Weights of a small GPT-style language model, trained from scratch on English Wikipedia: biases.
MLP neurons of a small language model. Each row is named by its layer, matrix (up: input weights) and neuron, and shows model dimensions 32-159. Each number is 200 + 20 x the weight over its row's rms, rounded and kept within 0 to 999.
After each neuron's rows, "fires after" lists the tokens most often just before its 100 highest values on Wikipedia text that the model never trained on. A number after a token or word is its count.

L10.up717,183,196,209,201,177,186,209,203,197,213,181,209,210,138,215,220,174,204,233,183,229,181,201,144,216,168,173,223,181,213,200,205,205,195,209,218,201,201,232,211,207,196,201,185,165,157,241,199,217,190,233,196,176,232,187,200,222,181,192,240,220,197,195,212,182,238,207,200,202,212,227,211,186,193,166,221,189,239,178,196,191,197,195,175,202,212,198,198,214,188,205,196,238,181,197,199,183,211,185,190,205,223,204,201,191,215,224,220,178,187,230,215,210,214,248,211,171,163,210,196,214,206,206,184,179,198,195,172
fires after: "S" 25, "s" 21, "a" 13, "H" 11, "r" 9, "K" 4

L10.up744,175,241,206,194,194,191,227,225,211,197,193,204,205,219,189,168,224,203,187,185,214,213,238,205,188,224,189,184,223,224,227,192,198,192,190,212,228,226,185,211,211,235,190,181,181,201,204,200,219,194,204,163,203,228,178,190,178,188,231,171,199,217,217,203,163,210,205,200,188,230,188,167,187,196,195,225,200,203,206,191,200,185,225,189,214,194,222,217,200,212,180,169,187,160,198,223,176,166,176,160,189,200,250,217,188,197,195,207,218,192,209,219,171,234,241,201,173,203,228,229,222,210,178,229,180,201,165,206
fires after: "C" 21, "T" 16, "N" 11, "F" 9, "S" 6, "O" 5

L10.up1325,187,233,202,185,187,212,251,214,158,184,164,234,216,180,177,193,188,194,188,218,191,172,188,207,184,224,188,212,186,203,216,181,224,195,230,234,180,219,264,192,188,164,207,184,194,186,221,202,183,190,175,190,183,211,209,194,228,169,199,192,195,230,233,200,197,181,234,202,159,201,198,189,197,181,209,227,191,210,181,180,217,171,202,201,195,195,193,206,198,217,200,206,198,183,196,204,181,189,226,146,187,222,229,236,182,178,192,198,206,216,175,224,146,219,216,190,181,212,218,169,190,165,188,212,193,226,208,181
fires after: "M" 21, "H" 11, "B" 9, "U" 7, "G" 7, "A" 7

L10.up1287,196,191,220,211,184,155,198,202,231,180,226,211,221,212,184,192,179,215,204,195,196,171,252,161,222,233,227,245,172,201,186,212,210,186,203,213,185,191,218,179,210,214,199,224,189,213,165,196,208,218,240,197,204,207,201,233,242,184,221,217,213,201,186,215,208,171,167,184,198,206,216,222,212,199,200,187,216,176,168,143,191,180,193,209,198,207,172,192,175,213,228,202,197,180,218,181,200,207,128,220,201,213,202,156,203,206,208,203,203,217,210,236,213,197,227,182,172,155,159,192,228,223,189,188,202,170,188,185
fires after: "s" 14, "to " 12, "w" 10, "h" 7, "fl" 5, "," 5

L13.up53,195,204,192,196,198,180,193,205,205,204,207,190,216,220,214,216,191,223,213,205,205,179,192,197,206,213,209,164,186,206,153,216,243,185,190,167,232,188,201,225,176,221,212,209,198,181,190,173,214,185,169,186,215,227,194,211,201,166,211,209,228,202,237,251,243,248,203,192,174,204,176,229,209,215,175,225,197,211,204,180,171,148,213,210,207,176,180,218,178,250,179,179,215,207,178,197,188,218,208,231,199,203,194,198,206,199,196,186,186,188,226,213,208,202,200,199,187,227,186,201,176,198,193,197,184,194,175,188
fires after: "im" 32, "." 24, "m" 8, "in" 7

L10.up1167,201,231,208,216,195,221,228,204,185,198,176,208,225,171,233,228,214,190,196,200,173,186,230,199,185,198,220,209,181,217,189,205,205,191,220,244,195,159,180,199,228,171,196,181,235,201,234,212,186,191,240,166,189,197,200,183,186,207,184,200,220,173,188,182,180,191,149,199,224,191,220,237,227,169,198,211,236,205,214,187,207,179,177,207,183,201,171,173,208,236,212,184,203,172,194,195,177,193,192,245,198,223,229,214,193,197,199,222,203,200,194,191,228,181,223,208,165,222,201,197,210,165,215,215,219,196,198,187
fires after: "C" 33, "Al" 11, "L" 9, "c" 9, "al" 6, "(" 5

L10.up3,216,192,184,226,176,163,202,210,210,201,209,189,206,203,207,210,207,243,201,218,197,220,220,226,200,224,202,187,156,211,215,192,224,238,180,197,176,235,194,180,208,184,199,230,190,187,195,153,211,217,185,201,223,236,195,224,153,194,184,162,201,207,213,215,227,194,216,184,162,194,178,216,230,217,210,201,241,220,193,175,172,229,201,215,207,208,195,195,191,248,183,205,204,202,195,189,206,218,184,242,203,210,204,197,190,194,204,187,193,202,205,217,208,208,172,178,203,226,214,199,208,183,203,211,212,158,172,217
fires after: "in" 35, "." 10, "por" 7, "im" 6, "am" 6, "In" 6

L10.up1250,214,215,160,218,190,210,197,186,176,189,230,224,197,205,150,180,203,193,205,196,182,199,247,213,180,218,186,216,175,187,221,182,204,188,200,225,168,194,187,241,178,223,238,163,199,176,236,175,241,214,227,172,168,179,209,204,229,194,203,218,229,176,230,186,183,191,200,211,195,227,222,182,193,222,173,234,222,200,198,212,189,209,201,201,181,172,183,195,182,200,219,206,239,199,215,195,217,233,215,202,208,182,203,224,205,198,221,197,179,212,187,222,194,188,190,192,211,196,176,207,180,196,173,239,179,210,226,171
fires after: "R" 22, "M" 14, "P" 9, "\n\n" 8, "J" 5

L13.up665,206,181,203,185,222,217,200,178,175,184,201,220,203,171,201,175,194,178,207,210,201,229,224,231,207,215,216,170,192,196,168,148,205,210,215,213,215,220,231,219,158,215,201,185,204,211,202,220,180,177,202,185,198,221,206,182,190,170,184,183,148,188,210,214,191,192,215,191,206,200,203,175,172,226,215,201,198,220,185,179,189,204,196,201,213,180,185,195,169,225,218,188,209,182,196,196,189,210,200,199,158,212,220,184,195,163,170,164,200,199,230,213,205,220,252,183,202,193,224,177,197,223,199,226,209,196,218,174
fires after: "A" 17, "G" 12, "po" 9, "B" 7, "si" 7

L13.up643,187,202,152,167,196,240,213,200,169,210,212,198,233,192,224,216,194,187,194,206,207,161,222,220,190,222,199,211,213,196,171,177,243,166,161,168,205,172,178,201,207,175,216,225,202,190,215,170,175,181,216,226,206,232,157,210,189,182,216,175,198,200,176,218,230,194,218,144,198,212,170,214,203,231,206,185,187,249,195,188,194,181,210,199,216,204,154,186,211,184,194,194,188,192,215,206,207,225,202,185,182,195,219,191,200,199,202,203,186,145,214,195,209,203,202,199,187,203,219,218,224,195,203,180,220,186,230,178
fires after: "en" 23, "u" 13, "aj" 8, "j" 8, "ab" 6, "i" 5

L13.up1028,188,204,218,188,216,208,206,167,226,176,237,217,187,183,220,214,199,228,204,243,174,181,211,186,212,194,216,216,209,141,194,145,167,199,198,160,178,204,196,197,182,204,137,217,205,173,171,206,209,196,212,159,189,169,202,212,188,193,211,187,187,197,193,205,182,188,206,182,193,222,194,200,216,201,193,203,222,187,235,225,173,210,183,208,170,209,220,211,190,182,209,186,194,204,185,179,199,206,191,202,220,218,221,201,200,191,194,153,207,181,203,221,194,183,202,189,191,196,187,174,223,204,195,212,205,189,199,200
fires after: "." 33, "c" 10, "per" 8, "ac" 5, "oc" 4, "v" 4

L10.up909,231,195,209,238,214,211,213,161,216,202,189,203,168,185,214,226,218,227,209,225,186,205,197,204,173,167,221,210,143,200,183,192,181,225,208,203,203,208,184,183,184,200,185,207,221,200,185,169,181,205,192,218,175,171,186,205,191,201,182,180,210,174,234,185,183,223,201,195,183,209,171,201,242,208,220,226,235,215,232,203,191,208,180,241,154,167,194,212,205,203,195,186,186,192,222,205,178,216,189,211,227,252,212,192,178,210,191,197,198,175,189,204,208,216,197,194,180,237,243,206,197,185,172,211,175,166,209,224
fires after: "c" 18, "C" 17, "Ac" 15, "oc" 6, "ac" 6, "°" 6

L10.up72,171,194,229,189,212,222,181,188,202,191,231,235,208,172,193,190,199,220,231,192,212,219,210,189,191,203,214,189,203,182,209,174,195,233,203,180,220,242,187,202,217,244,191,240,184,183,172,209,177,203,208,223,176,203,201,193,210,220,216,208,211,208,196,187,201,193,193,170,222,197,212,185,185,214,190,241,175,179,189,191,232,222,224,198,243,194,222,225,179,183,221,184,216,206,214,174,200,212,225,215,217,189,208,201,208,186,193,185,202,188,204,225,191,206,175,210,180,193,217,212,232,197,185,182,148,198,215,232
fires after: "r" 15, "p" 13, "ep" 9, "Pl" 9, "is" 7

L13.up1196,181,223,211,194,204,210,214,198,207,179,168,199,215,190,186,178,240,222,180,223,167,196,221,214,183,248,222,201,195,227,217,176,202,169,150,228,193,206,168,217,199,178,184,193,170,182,211,191,242,225,175,196,221,199,192,201,178,173,207,188,210,216,193,166,184,198,221,181,188,227,158,205,201,183,152,216,193,173,204,175,187,211,224,205,219,177,215,190,179,193,222,229,239,203,196,196,205,222,219,179,175,221,212,212,205,215,179,188,221,196,223,221,177,218,202,209,199,234,223,192,217,206,210,222,190,233,198,197
fires after: "A" 31, "O" 25, "E" 16, "U" 10, "N" 4

L10.up1196,215,182,200,167,197,195,198,182,227,191,209,202,210,216,220,216,219,251,215,208,181,171,220,158,236,241,182,168,170,173,168,208,206,206,214,155,230,183,188,207,215,192,201,230,185,174,193,214,203,184,224,202,247,207,213,228,214,199,213,213,209,185,221,212,174,205,210,198,195,248,190,200,191,230,178,197,210,206,188,193,175,202,184,193,214,200,166,203,184,194,200,168,219,229,220,171,217,211,174,209,211,201,202,239,199,187,198,226,198,183,193,194,201,196,192,167,176,151,190,185,215,194,203,224,158,221,153,192
fires after: "cont" 14, "." 13, "im" 8, "int" 8, "ap" 6, "p" 5

L13.up1356,188,211,178,200,165,201,220,220,181,211,176,173,221,198,217,202,216,212,172,218,181,196,210,180,188,219,191,219,186,199,233,205,200,177,220,211,208,212,191,202,215,189,206,185,206,163,244,195,210,177,189,169,164,236,199,191,171,220,197,199,218,184,211,197,220,205,201,221,161,202,189,211,209,186,203,225,203,197,224,212,164,173,200,223,236,193,213,157,196,238,224,193,215,150,199,224,191,179,199,202,202,196,212,185,190,195,184,210,195,168,224,217,221,254,185,153,143,221,202,224,254,154,202,196,170,169,240,217
fires after: "al" 19, "S" 11, "U" 11, "(" 9, "A" 9, "Am" 8

L13.up479,194,197,201,209,187,200,214,195,211,157,202,235,184,214,224,212,205,221,238,202,174,177,192,183,177,224,216,196,187,171,215,204,187,232,225,168,208,192,176,236,207,191,167,257,206,179,227,223,192,198,201,197,174,186,191,228,218,201,231,208,199,212,257,223,218,206,199,203,183,170,176,206,207,221,208,205,179,223,181,159,151,172,182,205,193,185,196,223,156,207,226,213,240,202,204,197,185,215,186,257,180,214,213,189,198,175,203,179,183,199,223,217,199,190,187,205,240,205,226,186,228,171,191,187,185,202,212,208
fires after: "ex" 29, "om" 13, "pro" 10, "em" 8, "." 6, "in" 6

L13.up153,187,197,180,168,186,180,178,214,197,223,201,205,200,199,271,188,218,202,223,204,216,190,210,221,180,214,201,208,190,214,172,183,225,211,196,217,194,186,205,198,203,213,195,169,193,180,208,210,208,184,212,163,186,198,231,179,220,181,196,227,214,209,199,218,184,182,145,229,218,224,184,211,199,218,217,189,213,177,194,203,203,207,177,210,159,205,217,173,247,223,220,184,223,174,208,212,200,222,226,189,195,232,199,227,199,181,210,192,199,240,214,206,212,220,244,131,152,202,191,189,181,188,171,200,196,183,206,229
fires after: "Ch" 28, "ch" 11, "B" 11, "ar" 7, ", " 6

L10.up555,191,176,198,205,205,200,206,204,205,169,202,219,205,160,166,199,239,181,189,192,175,202,217,179,224,225,209,186,235,211,204,201,243,172,211,205,179,225,212,224,204,185,211,188,191,199,207,205,205,183,188,197,170,196,203,209,200,203,219,245,212,234,214,221,199,210,202,215,213,214,233,211,188,186,185,206,209,206,222,214,182,171,224,206,217,213,157,219,220,220,168,224,212,193,197,211,202,187,187,218,187,195,244,196,151,173,175,196,199,222,184,231,154,219,200,205,180,189,166,170,206,171,211,220,189,203,217,219
fires after: "| " 26, "T" 24, "t" 18, "O" 13, "Y" 4

L3.up302,222,243,164,166,195,190,192,200,167,210,165,223,214,203,229,185,219,246,177,190,184,192,228,194,225,218,172,207,184,198,183,216,197,206,188,196,183,189,240,190,192,207,226,163,194,187,208,211,203,182,194,130,178,198,174,226,184,195,167,221,206,195,193,208,219,161,196,223,227,198,208,202,212,195,205,187,188,193,211,209,197,202,188,183,200,188,186,218,222,213,191,218,188,163,207,214,195,195,226,214,204,207,193,249,183,190,219,198,191,180,202,186,195,204,193,203,168,224,200,181,178,243,164,173,221,190,235,193
fires after: "ch" 14, "bu" 12, "des" 11, "u" 5, "Ch" 5, "c" 4

L13.up534,223,176,196,207,191,214,205,225,222,168,203,223,201,184,190,216,169,215,225,175,185,205,213,213,190,205,155,194,217,195,203,191,200,194,201,169,221,196,208,205,230,188,187,192,204,243,208,217,183,177,192,199,204,220,184,196,186,221,170,234,219,210,192,225,216,152,215,148,190,203,198,214,187,211,209,208,200,191,182,214,219,190,219,180,192,203,203,208,200,185,229,186,209,189,208,195,198,199,202,209,194,184,227,213,179,222,176,205,161,206,160,204,220,168,193,183,195,229,229,193,215,187,145,199,211,191,225,187
fires after: "| " 21, "Y" 9, "\n" 7, "ot" 6, "- " 6, "st" 5

L6.up431,216,213,184,236,179,214,227,254,192,169,215,236,185,204,195,202,231,163,208,209,193,210,178,176,200,207,186,205,206,192,201,204,181,181,188,210,195,185,205,219,211,211,182,166,214,199,202,215,174,164,208,183,164,201,155,198,216,177,180,248,198,214,231,247,208,198,200,184,200,214,224,189,196,184,206,224,195,213,204,192,200,195,233,208,202,161,188,194,184,212,202,202,228,176,197,210,176,208,192,201,195,233,230,217,200,202,187,199,213,172,206,235,183,217,237,173,162,211,191,194,180,172,174,212,167,201,169,215
fires after: "| " 56, "(" 4

L13.up543,206,198,199,253,194,220,191,183,237,197,192,197,204,176,210,229,204,178,209,216,155,181,183,196,195,197,168,239,200,216,189,251,232,222,182,162,217,233,179,199,212,207,191,199,169,214,222,194,203,217,223,193,178,208,192,223,205,180,215,206,200,206,229,182,213,169,198,176,191,217,175,215,222,202,205,184,193,230,214,197,158,185,214,177,143,182,192,213,197,201,204,182,206,196,206,179,189,175,174,218,212,189,177,168,184,216,211,211,215,204,201,215,194,170,231,229,151,204,229,221,224,211,192,195,170,205,197,200
fires after: "ri" 20, "s" 14, "di" 9, "r" 6, "tur" 6, "R" 5

L13.up458,210,220,188,179,223,196,206,215,210,228,185,199,174,205,175,205,187,219,167,180,218,197,189,199,225,213,224,178,206,203,210,190,215,237,182,193,227,217,235,214,225,172,211,184,149,165,242,219,196,214,175,183,172,226,165,185,177,212,161,216,201,221,216,190,155,233,160,172,197,193,193,181,222,228,204,215,223,175,175,199,207,196,212,210,198,195,200,199,186,205,206,199,205,190,218,216,151,190,208,209,194,203,192,243,229,195,174,206,241,191,213,201,231,234,208,202,176,224,203,197,182,172,182,220,183,186,220,194
fires after: "B" 29, "M" 25, "J" 7, "R" 6, "the " 6

L6.up907,193,222,194,176,217,184,196,254,213,206,198,243,192,159,196,231,207,210,170,187,225,231,189,212,223,186,153,180,202,196,180,199,189,231,226,177,195,202,184,204,192,226,214,192,220,206,190,211,177,160,213,150,194,191,235,192,245,228,180,206,201,191,216,206,186,231,170,208,215,204,201,225,193,189,203,220,220,177,214,200,202,212,213,189,221,201,206,212,192,195,228,185,246,214,206,235,203,191,178,226,183,214,187,243,200,191,191,213,196,173,207,194,142,191,202,184,172,226,183,222,176,147,219,208,201,258,231,218
fires after: "| " 24, "\n" 23, "the " 17, "C" 4

L10.up1283,243,207,152,194,227,213,198,224,224,221,200,191,220,191,183,237,211,216,220,164,211,223,216,176,182,196,185,198,219,212,204,210,189,176,187,207,225,174,211,207,226,202,183,185,177,177,207,200,224,186,184,197,166,209,167,201,206,234,172,236,219,187,216,202,189,191,178,210,198,190,222,223,167,244,217,166,192,229,200,169,179,196,210,172,193,212,205,198,219,221,230,191,269,205,196,207,194,214,211,206,197,195,175,201,215,224,198,212,196,203,217,214,190,209,209,152,206,180,219,231,205,202,210,158,155,195,224,193
fires after: "a" 34, "H" 12, "s" 9, ", " 8, "S" 7

L13.up76,214,215,169,236,213,221,229,213,196,223,170,201,240,214,197,249,199,238,189,224,197,205,209,200,185,216,200,196,158,183,198,204,225,183,200,172,184,192,210,189,211,212,199,213,207,188,226,181,224,192,182,181,176,216,206,239,239,199,188,182,202,191,215,203,244,211,222,168,183,215,199,212,238,191,208,227,180,201,210,206,190,155,177,217,209,194,196,176,211,228,195,194,207,219,209,169,190,240,179,192,199,200,214,222,200,198,166,206,157,188,208,202,187,181,181,199,207,215,225,191,183,186,216,216,213,199,176,187
fires after: "or" 11, "In" 11, "por" 9, "im" 9, "in" 9, "st" 6

L13.up1282,205,195,177,186,228,198,235,191,186,187,211,223,184,204,170,229,200,230,215,181,151,199,213,227,215,206,216,183,180,200,192,203,169,231,176,190,199,220,182,212,224,191,236,184,162,192,203,193,221,204,211,192,167,210,170,176,202,220,198,203,219,158,198,221,201,209,184,179,205,206,223,255,187,256,205,180,211,192,181,191,189,215,207,233,196,186,205,201,182,185,213,179,217,197,237,154,197,214,182,199,193,175,202,206,154,194,167,199,210,214,190,234,208,212,213,184,190,171,177,182,189,192,210,220,201,194,222,194
fires after: "M" 15, "o" 14, "R" 13, "N" 8, "An" 7, "a" 4

L10.up370,173,201,173,173,191,191,224,216,222,190,199,212,195,214,232,248,178,177,230,194,192,207,208,149,199,203,231,177,183,207,176,211,211,170,188,168,216,169,201,186,248,188,186,211,185,204,216,227,199,193,221,199,200,229,183,236,243,187,201,197,233,177,195,205,177,209,186,201,187,190,261,227,220,211,214,199,210,178,172,191,176,198,182,182,182,227,184,171,239,196,232,201,202,205,212,178,225,210,189,211,222,214,198,219,161,194,218,214,187,188,205,217,184,211,215,183,203,183,190,204,225,203,183,195,183,192,208,181
fires after: "h" 36, "w" 10, "s" 7, "el" 6, "kn" 4

L13.up811,195,198,203,207,199,221,226,187,225,206,208,199,228,176,217,173,148,212,222,182,203,176,208,163,167,191,198,216,209,203,222,211,184,275,181,198,207,215,209,190,195,203,199,193,187,186,168,221,201,195,186,183,209,185,228,196,239,235,190,170,179,205,168,195,190,199,201,183,212,207,184,205,217,223,204,225,194,203,166,152,210,204,238,201,234,181,181,228,210,229,226,168,195,203,218,156,183,187,199,167,208,196,217,210,211,229,208,208,197,180,225,216,196,196,227,223,193,178,201,251,178,192,200,182,174,203,188,235
fires after: "y" 12, "G" 10, "a" 9, "et" 8, "m" 8, "o" 6

L3.up496,228,196,218,174,209,197,198,175,163,172,204,188,190,162,195,207,195,190,199,181,185,169,220,164,216,239,207,206,214,178,219,151,210,210,189,217,178,204,217,232,193,220,189,211,231,177,206,170,177,201,210,201,200,203,208,218,206,184,186,163,198,233,204,224,215,203,211,243,197,203,214,206,206,193,230,217,190,213,216,169,210,199,208,249,175,190,236,202,175,240,229,192,189,208,216,170,203,198,211,157,177,214,203,196,214,178,211,178,182,193,207,176,222,244,186,209,194,208,250,219,191,197,198,219,180,246,208,191
fires after: "in" 20, "\n\n" 19, "c" 6, "l" 6, "j" 6

L10.up525,184,219,205,238,172,192,208,196,192,197,213,213,189,175,179,205,200,205,207,206,198,229,201,205,215,220,201,228,177,182,209,173,207,243,190,184,186,191,161,185,196,213,197,198,195,191,184,204,230,208,213,203,170,206,174,206,177,186,218,198,193,197,186,197,227,173,213,202,197,204,209,198,173,170,208,218,183,216,184,215,247,209,170,200,220,182,222,217,212,232,208,173,227,188,224,201,156,225,203,199,197,195,189,223,217,191,199,165,159,182,189,211,212,217,199,247,195,231,189,208,202,146,194,227,176,172,213,227
fires after: "{" 14, "P" 11, "Com" 9, "p" 8, "ol" 7, "r" 6

L10.up650,194,220,221,190,191,209,245,232,200,178,190,223,196,199,223,220,198,170,161,252,236,191,212,189,202,217,208,231,220,193,234,146,216,157,208,229,225,205,187,195,202,189,144,210,210,163,224,225,236,214,205,183,162,211,180,216,224,201,211,165,211,180,203,206,188,177,199,215,160,231,203,179,171,185,178,196,214,197,199,206,186,179,231,186,171,167,177,222,182,192,214,197,204,154,204,180,216,173,191,156,191,179,197,232,195,207,201,195,223,224,199,207,194,215,217,200,202,174,244,204,179,200,202,215,204,215,173,171
fires after: "N" 21, "ear" 15, "ur" 10, "il" 10, "l" 7, "O" 5

L10.up1193,197,216,193,199,187,186,211,182,171,187,177,224,198,229,212,213,226,182,204,244,205,214,222,188,202,214,201,176,217,201,224,201,181,192,212,236,208,185,200,241,198,204,136,166,177,157,214,222,151,179,186,175,190,191,175,201,184,213,189,220,199,188,219,203,181,201,194,201,197,222,221,206,214,156,239,194,215,196,201,186,202,194,185,182,211,200,230,173,190,213,219,168,186,188,213,208,194,208,199,188,164,241,213,199,189,191,210,196,186,199,185,221,197,189,191,196,157,233,182,220,205,178,160,207,205,184,200,212
fires after: "C" 35, "to " 8, "M" 6, "An" 6, "c" 5

L10.up566,191,212,197,178,195,192,246,213,198,174,230,229,223,186,197,206,210,185,231,189,211,152,210,157,203,225,207,189,180,200,174,180,220,202,179,178,196,193,215,227,186,209,194,168,189,184,196,195,199,174,203,194,197,221,207,213,233,162,208,219,211,201,222,199,240,223,180,213,198,201,240,230,231,231,190,167,186,152,179,159,179,164,199,197,210,228,181,189,206,203,202,186,230,212,208,202,215,209,181,234,176,199,222,213,187,219,213,202,183,235,192,178,210,216,196,163,179,207,190,184,201,179,199,207,185,192,203,197
fires after: "h" 19, "be" 16, "th" 9, "w" 9, "wh" 7

L10.up494,207,194,197,186,208,211,234,213,197,185,179,205,203,148,188,174,186,211,210,201,200,187,247,217,199,204,157,192,227,184,193,178,246,228,203,229,166,243,224,186,217,206,206,212,182,208,215,200,200,199,228,171,224,197,218,195,190,192,203,207,181,218,202,192,229,207,212,229,167,220,198,198,216,164,232,186,201,195,228,186,185,230,193,195,187,205,188,189,192,235,172,178,246,211,225,213,176,211,197,229,147,220,208,223,165,195,168,175,218,209,205,214,174,233,212,219,208,215,174,168,180,187,207,198,193,209,219,208
fires after: "O" 29, "T" 12, "A" 8, "B" 7

L10.up1465,191,202,194,230,183,226,216,221,189,195,227,231,175,216,189,169,223,189,216,153,181,201,199,219,182,205,179,190,181,198,212,191,219,161,212,238,204,215,216,233,200,198,208,176,217,173,203,227,170,173,168,166,206,187,207,206,217,197,206,220,226,181,230,213,194,194,184,184,180,185,222,213,192,205,198,231,222,169,197,202,161,201,243,207,193,214,194,176,207,204,237,167,233,222,206,210,167,197,166,246,181,218,204,189,184,196,206,187,190,211,189,213,207,191,194,176,196,208,228,202,218,210,164,228,178,215,194,185
fires after: "| " 41, "\n\n" 12, "Y" 8, "L" 8, ". " 5

L13.up19,200,228,226,208,185,200,217,168,205,206,217,244,191,171,213,209,220,231,185,165,187,203,202,222,192,199,194,212,186,201,174,185,179,204,208,221,179,169,213,186,212,207,189,212,206,186,195,190,219,200,230,196,198,182,202,218,245,222,189,172,198,168,210,200,195,181,218,192,190,181,166,191,217,200,191,212,199,222,221,207,162,236,215,229,180,162,204,206,197,221,222,193,187,174,229,176,206,197,198,213,196,224,186,202,176,174,189,237,173,210,191,211,240,194,229,196,188,214,238,199,232,177,190,251,197,184,161,209
fires after: "c" 28, "p" 14, "C" 12, "P" 8, "ec" 7, "ep" 6

L13.up1408,204,203,230,163,166,219,177,174,240,211,182,217,188,213,201,192,173,206,198,185,199,171,213,207,249,212,160,185,226,195,222,202,207,224,195,221,217,187,205,223,219,192,199,198,190,198,200,202,221,209,188,214,181,220,210,189,246,178,181,145,210,248,200,176,163,155,205,243,211,232,161,195,219,182,182,191,211,215,198,187,199,205,219,175,222,203,213,216,189,185,226,192,201,185,206,195,192,202,190,188,194,198,192,215,178,203,186,217,216,189,181,219,174,193,207,214,231,211,202,228,184,160,200,195,194,213,213,185
fires after: "m" 12, "o" 11, "a" 9, "f" 8, "h" 6, "um" 5

L10.up714,182,197,171,225,181,186,199,226,240,192,219,229,213,231,221,185,208,159,212,203,208,203,231,150,196,220,196,176,200,209,211,216,215,205,210,202,223,194,204,194,201,187,200,187,198,200,178,182,195,183,234,169,173,189,188,197,205,213,230,236,204,226,225,212,233,221,170,160,191,215,155,176,208,178,212,212,209,195,220,203,202,205,207,200,223,191,176,213,200,230,197,193,207,189,210,222,212,217,202,222,189,188,219,211,154,255,175,187,227,180,219,221,214,173,223,166,187,193,213,208,185,221,169,198,200,168,182,213
fires after: "to " 26, "| " 22, "not " 7, "s " 4

L10.up1074,191,193,189,198,206,162,181,204,263,186,202,198,215,202,201,186,192,202,200,203,191,178,192,178,238,199,202,151,200,204,198,192,238,209,155,202,222,200,216,221,206,189,232,194,167,216,190,176,189,220,193,196,188,212,208,197,229,233,208,174,156,208,208,211,196,191,197,214,184,217,165,240,185,237,233,181,175,192,184,218,192,190,207,183,212,213,208,232,183,203,185,190,193,200,201,203,203,239,172,198,190,198,202,192,239,192,155,216,200,219,190,193,189,202,180,166,180,217,232,177,218,153,189,208,205,213,222,190
fires after: "a" 28, "o" 12, "ap" 10, "k" 7, "h" 5, "u" 5

L3.up1364,240,199,210,169,218,182,212,178,171,193,198,187,208,162,200,196,166,199,203,182,188,163,218,170,227,238,182,223,199,185,196,159,218,227,171,216,176,191,207,215,209,217,209,207,218,199,218,176,186,200,215,193,213,221,205,220,210,176,180,166,201,237,199,212,204,179,219,226,182,217,205,222,211,199,222,241,212,215,196,179,197,201,219,236,186,197,240,206,182,239,224,195,177,206,204,157,183,198,221,162,169,209,200,191,201,197,201,186,173,194,205,184,205,229,182,199,194,190,245,230,174,193,202,193,166,253,183,174
fires after: "\n\n" 38, "(" 9, "j" 6, "m" 4, "s" 4, "was " 4

L6.up69,218,218,185,217,171,216,199,248,244,187,191,211,217,168,211,224,210,202,191,241,211,200,191,170,221,195,210,190,173,199,183,183,203,199,196,190,190,175,211,241,213,198,190,179,203,187,180,195,137,129,200,176,174,198,163,196,214,192,189,244,207,208,224,239,216,208,164,205,210,196,228,224,223,189,194,223,216,197,229,211,198,186,222,193,204,183,178,185,188,216,227,216,243,213,198,209,189,184,198,208,204,220,214,247,204,228,195,232,181,197,213,225,162,217,191,175,166,216,170,188,235,173,204,223,181,205,187,218
fires after: "| " 39, "(" 21, "\n" 9, " " 5

L10.up1039,212,220,201,199,212,193,234,213,188,135,250,212,196,181,181,190,215,221,175,226,173,219,212,191,190,196,193,190,219,182,203,184,207,203,191,246,195,212,185,210,200,182,185,217,159,195,206,214,227,212,217,188,186,199,176,211,204,233,186,191,209,201,211,178,171,210,198,201,190,220,207,214,190,193,207,197,188,206,190,204,208,167,201,182,223,194,234,228,181,258,233,169,190,180,195,166,176,199,187,209,212,184,187,195,168,191,187,204,218,183,202,228,202,195,201,195,161,228,224,211,212,184,168,236,194,182,209,189
fires after: "T" 48, "S" 17, "P" 16, "N" 7, "M" 7

L10.up530,233,218,210,214,198,182,225,211,191,164,210,177,228,143,181,212,214,195,214,174,199,174,218,199,197,202,169,241,224,172,176,189,183,206,227,193,164,177,230,168,235,167,215,211,217,188,215,204,210,215,232,219,198,182,195,175,184,205,163,224,186,238,208,194,198,200,222,215,223,210,196,168,202,216,198,230,187,219,206,215,193,207,199,225,190,180,232,215,179,200,216,217,214,170,205,178,158,164,206,181,194,216,224,236,186,180,201,192,196,170,210,218,170,211,187,208,206,219,172,187,214,232,207,213,190,228,198,170
fires after: "Tr" 22, "tr" 12, "S" 7, "F" 7, "A" 6, "T" 6

L13.up610,203,172,187,226,184,191,196,171,210,126,180,228,205,220,178,198,196,181,237,166,177,159,193,162,207,239,191,201,202,200,162,192,200,206,183,184,234,199,174,186,211,203,158,210,193,207,229,218,204,218,214,232,169,183,219,218,201,201,182,220,224,217,193,211,203,207,182,193,181,249,210,221,231,193,157,211,199,222,206,214,165,200,205,230,219,186,192,217,175,196,193,190,215,185,205,186,191,233,216,219,172,209,215,177,162,248,196,231,219,187,170,217,204,206,194,168,194,203,226,215,227,230,173,204,190,191,203,216
fires after: "s" 27, "res" 8, "sig" 7, "tur" 5, "om" 5, "ul" 5

L6.up980,216,195,169,196,175,221,223,219,210,203,191,213,167,183,200,194,190,210,212,238,223,210,219,165,219,240,194,178,195,186,193,197,212,208,209,188,208,174,239,229,182,202,176,163,213,171,198,238,198,172,209,175,194,221,174,202,220,195,185,202,193,195,232,225,234,184,180,217,198,201,192,244,207,187,189,208,203,210,202,202,176,195,219,191,213,194,182,178,199,223,263,201,250,189,206,187,179,227,196,217,203,228,207,249,179,194,197,174,198,195,194,212,209,211,212,145,179,212,201,180,216,209,157,226,188,205,202,206
fires after: "| " 23, ", " 18, "(" 6, "and " 6, "a " 4